Weights of a small transformer language model: tied embeddings, capped logits.
MLP neurons of a small language model. Each row is named by its layer, matrix (down: output weights) and neuron, and shows model dimensions 32-95. Each number is 50 + 12 x the weight over its row's rms, rounded and kept within 0 to 99. A neuron's up and down rows have the sign that makes its largest values positive.
After each neuron's rows, "fires before" lists the tokens most often just after its 100 highest values on Wikipedia text that the model never trained on. A number after a token or word is its count.

L14.down333:66 55 65 36 55 51 58 65 45 55 53 32 56 52 33 55 47 57 43 74 52 68 77 45 59 37 59 46 36 38 63 53 35 45 50 28 61 58 44 67 56 49 40 69 53 38 58 40 31 76 52 65 49 41 46 55 47 56 40 61 43 63 69 51
fires before: "-" 97

L3.down222:41 70 60 26 36 58 56 47 42 39 27 56 76 43 47 40 45 70 62 46 81 10 45 28 48 58 53 57 59 68 59 51 38 45 48 52 46 48 46 64 60 36 53 53 50 32 61 39 32 49 40 55 46 54 56 35 39 46 54 24 60 29 45 22
fires before: " |" 32, "." 21, "'\n" 7, "'," 6, " (" 5

L12.down174:41 59 41 65 60 65 20 51 43 58 67 34 55 47 18 54 51 47 56 57 33 67 69 65 56 39 22 66 45 50 73 54 56 65 48 54 64 46 28 50 54 41 57 35 52 60 49 55 39 39 39 47 40 30 31 75 60 50 45 46 53 59 66 43
fires before: " |" 37, ":" 8, ")" 7, " –" 7, "–" 6

L17.down194:50 59 49 65 47 57 17 39 48 48 41 64 57 74 68 47 44 36 34 50 51 43 56 52 53 59 53 56 45 36 41 38 45 61 64 46 41 46 51 48 45 32 41 47 48 34 44 42 42 58 46 56 69 39 58 67 51 51 68 38 49 48 52 67
fires before: " |" 58, ":" 30, "." 4

L15.down51:37 52 72 51 43 52 49 49 49 47 51 72 42 75 47 48 55 39 43 42 58 63 45 44 49 78 44 56 63 67 38 50 39 43 63 35 40 46 44 53 49 50 59 47 49 87 33 43 41 42 42 33 45 47 41 46 49 71 50 50 48 58 60 39
fires before: "," 55, " he" 7, "." 7, "–" 5, " and" 5

L10.down52:44 41 28 66 34 44 63 24 50 52 69 52 33 54 52 50 53 38 48 49 50 54 63 37 48 45 53 45 49 55 40 34 72 71 31 60 36 55 45 57 49 50 49 30 66 63 52 49 53 37 45 29 58 45 18 56 48 53 67 55 57 30 76 42
fires before: " " 28, " D" 15, " W" 14, " R" 9, " Q" 7

L5.down362:55 55 60 62 52 51 62 41 72 49 47 40 55 76 51 39 37 46 38 56 74 37 24 37 61 40 68 54 48 56 63 66 63 55 71 54 63 58 51 48 71 21 57 54 56 34 47 45 32 52 57 39 38 39 42 52 39 61 58 49 55 23 63 37
fires before: "." 34, " |" 18, "'\n" 9, " (" 4, "'," 4

L7.down218:50 61 52 50 41 46 48 51 46 54 57 44 40 53 53 27 44 49 53 41 39 62 40 39 35 60 68 57 63 43 61 33 61 37 57 65 54 34 68 68 44 46 64 25 31 79 32 33 60 57 58 51 82 52 61 46 52 69 44 49 31 64 60 45
fires before: "." 21, " |" 20, "," 14, "B" 5, " |\n" 4, "ondon" 4

L12.down255:41 56 31 61 48 51 24 47 38 53 51 27 60 61 84 60 50 45 44 41 61 66 80 36 72 37 43 73 58 72 54 37 46 59 59 50 42 52 34 37 60 34 52 37 66 42 45 47 31 31 48 49 50 36 47 53 56 37 58 52 45 46 58 47
fires before: " |" 75, " |\n" 12

L3.down257:64 52 68 51 33 48 76 45 41 49 54 29 68 66 25 45 39 38 50 56 49 58 49 36 51 44 54 62 72 46 55 36 32 32 52 40 49 39 57 49 63 60 27 39 38 56 47 58 48 72 75 35 51 42 23 29 44 42 54 54 33 54 62 64
fires before: "-" 57, " |" 7

L4.down92:64 58 46 67 34 40 52 39 43 55 46 50 26 56 43 65 44 60 38 45 46 53 55 39 47 39 58 48 67 46 39 62 45 57 51 48 44 61 33 66 50 66 74 55 52 45 28 66 45 69 34 41 63 57 42 51 48 49 23 70 37 45 46 47
fires before: " |\n" 42, " (" 7, " had" 4

L6.down364:44 55 46 32 36 46 63 73 47 62 51 54 57 47 49 41 62 47 43 45 80 59 29 54 47 54 47 41 53 46 53 47 38 65 22 62 37 77 52 65 52 67 58 39 27 30 69 57 60 45 57 56 57 63 59 51 59 33 69 33 62 31 33 58
fires before: " " 57, ")\n" 4

L14.down307:32 56 50 48 30 54 36 33 36 28 54 43 45 46 62 75 47 37 45 30 74 80 79 41 35 48 36 65 34 38 58 40 60 50 54 46 63 36 54 71 61 53 58 53 60 47 46 55 56 24 68 42 55 35 64 63 74 66 62 31 63 37 57 50
fires before: " |" 38, " |\n" 16, "st" 6, " of" 4

L6.down117:44 36 37 60 37 56 52 30 41 51 72 57 45 52 66 80 51 35 68 55 47 56 49 49 52 83 62 46 27 27 48 49 53 61 32 67 46 51 58 45 43 57 50 50 49 60 54 61 46 34 55 47 42 54 53 63 68 49 62 46 40 48 53 44
fires before: " " 43, " C" 6, " M" 5, " S" 4, " D" 4

L21.down188:53 47 74 56 42 47 49 36 24 42 51 48 74 46 58 40 50 44 49 46 32 42 46 27 48 46 53 55 47 36 77 41 41 57 22 34 57 44 37 59 53 65 52 35 58 50 37 55 61 65 50 47 46 41 48 53 30 37 61 73 62 71 39 68
fires before: " |" 34, " |\n" 9, " =\n\n" 8, " (" 7, " ===\n" 6, " " 6

L14.down316:62 48 54 42 47 28 53 15 61 52 41 29 51 44 33 58 54 22 49 50 82 34 46 66 36 41 71 55 64 47 42 54 64 77 44 47 37 54 65 65 41 60 63 56 54 65 65 48 38 57 37 37 52 42 39 53 58 45 48 58 41 66 41 61
fires before: " |\n" 39, "\n" 7, " (" 6, " ar" 4

L18.down126:42 45 65 56 61 61 43 47 56 53 53 49 30 59 57 56 42 49 60 44 97 47 29 52 59 38 42 46 71 61 45 54 34 62 46 38 36 57 48 33 47 55 26 67 73 73 33 48 38 59 42 46 48 46 50 62 67 39 26 58 23 44 56 63
fires before: " |" 31, " |\n" 11, " and" 5, "}" 5, " (" 4, "===\n" 4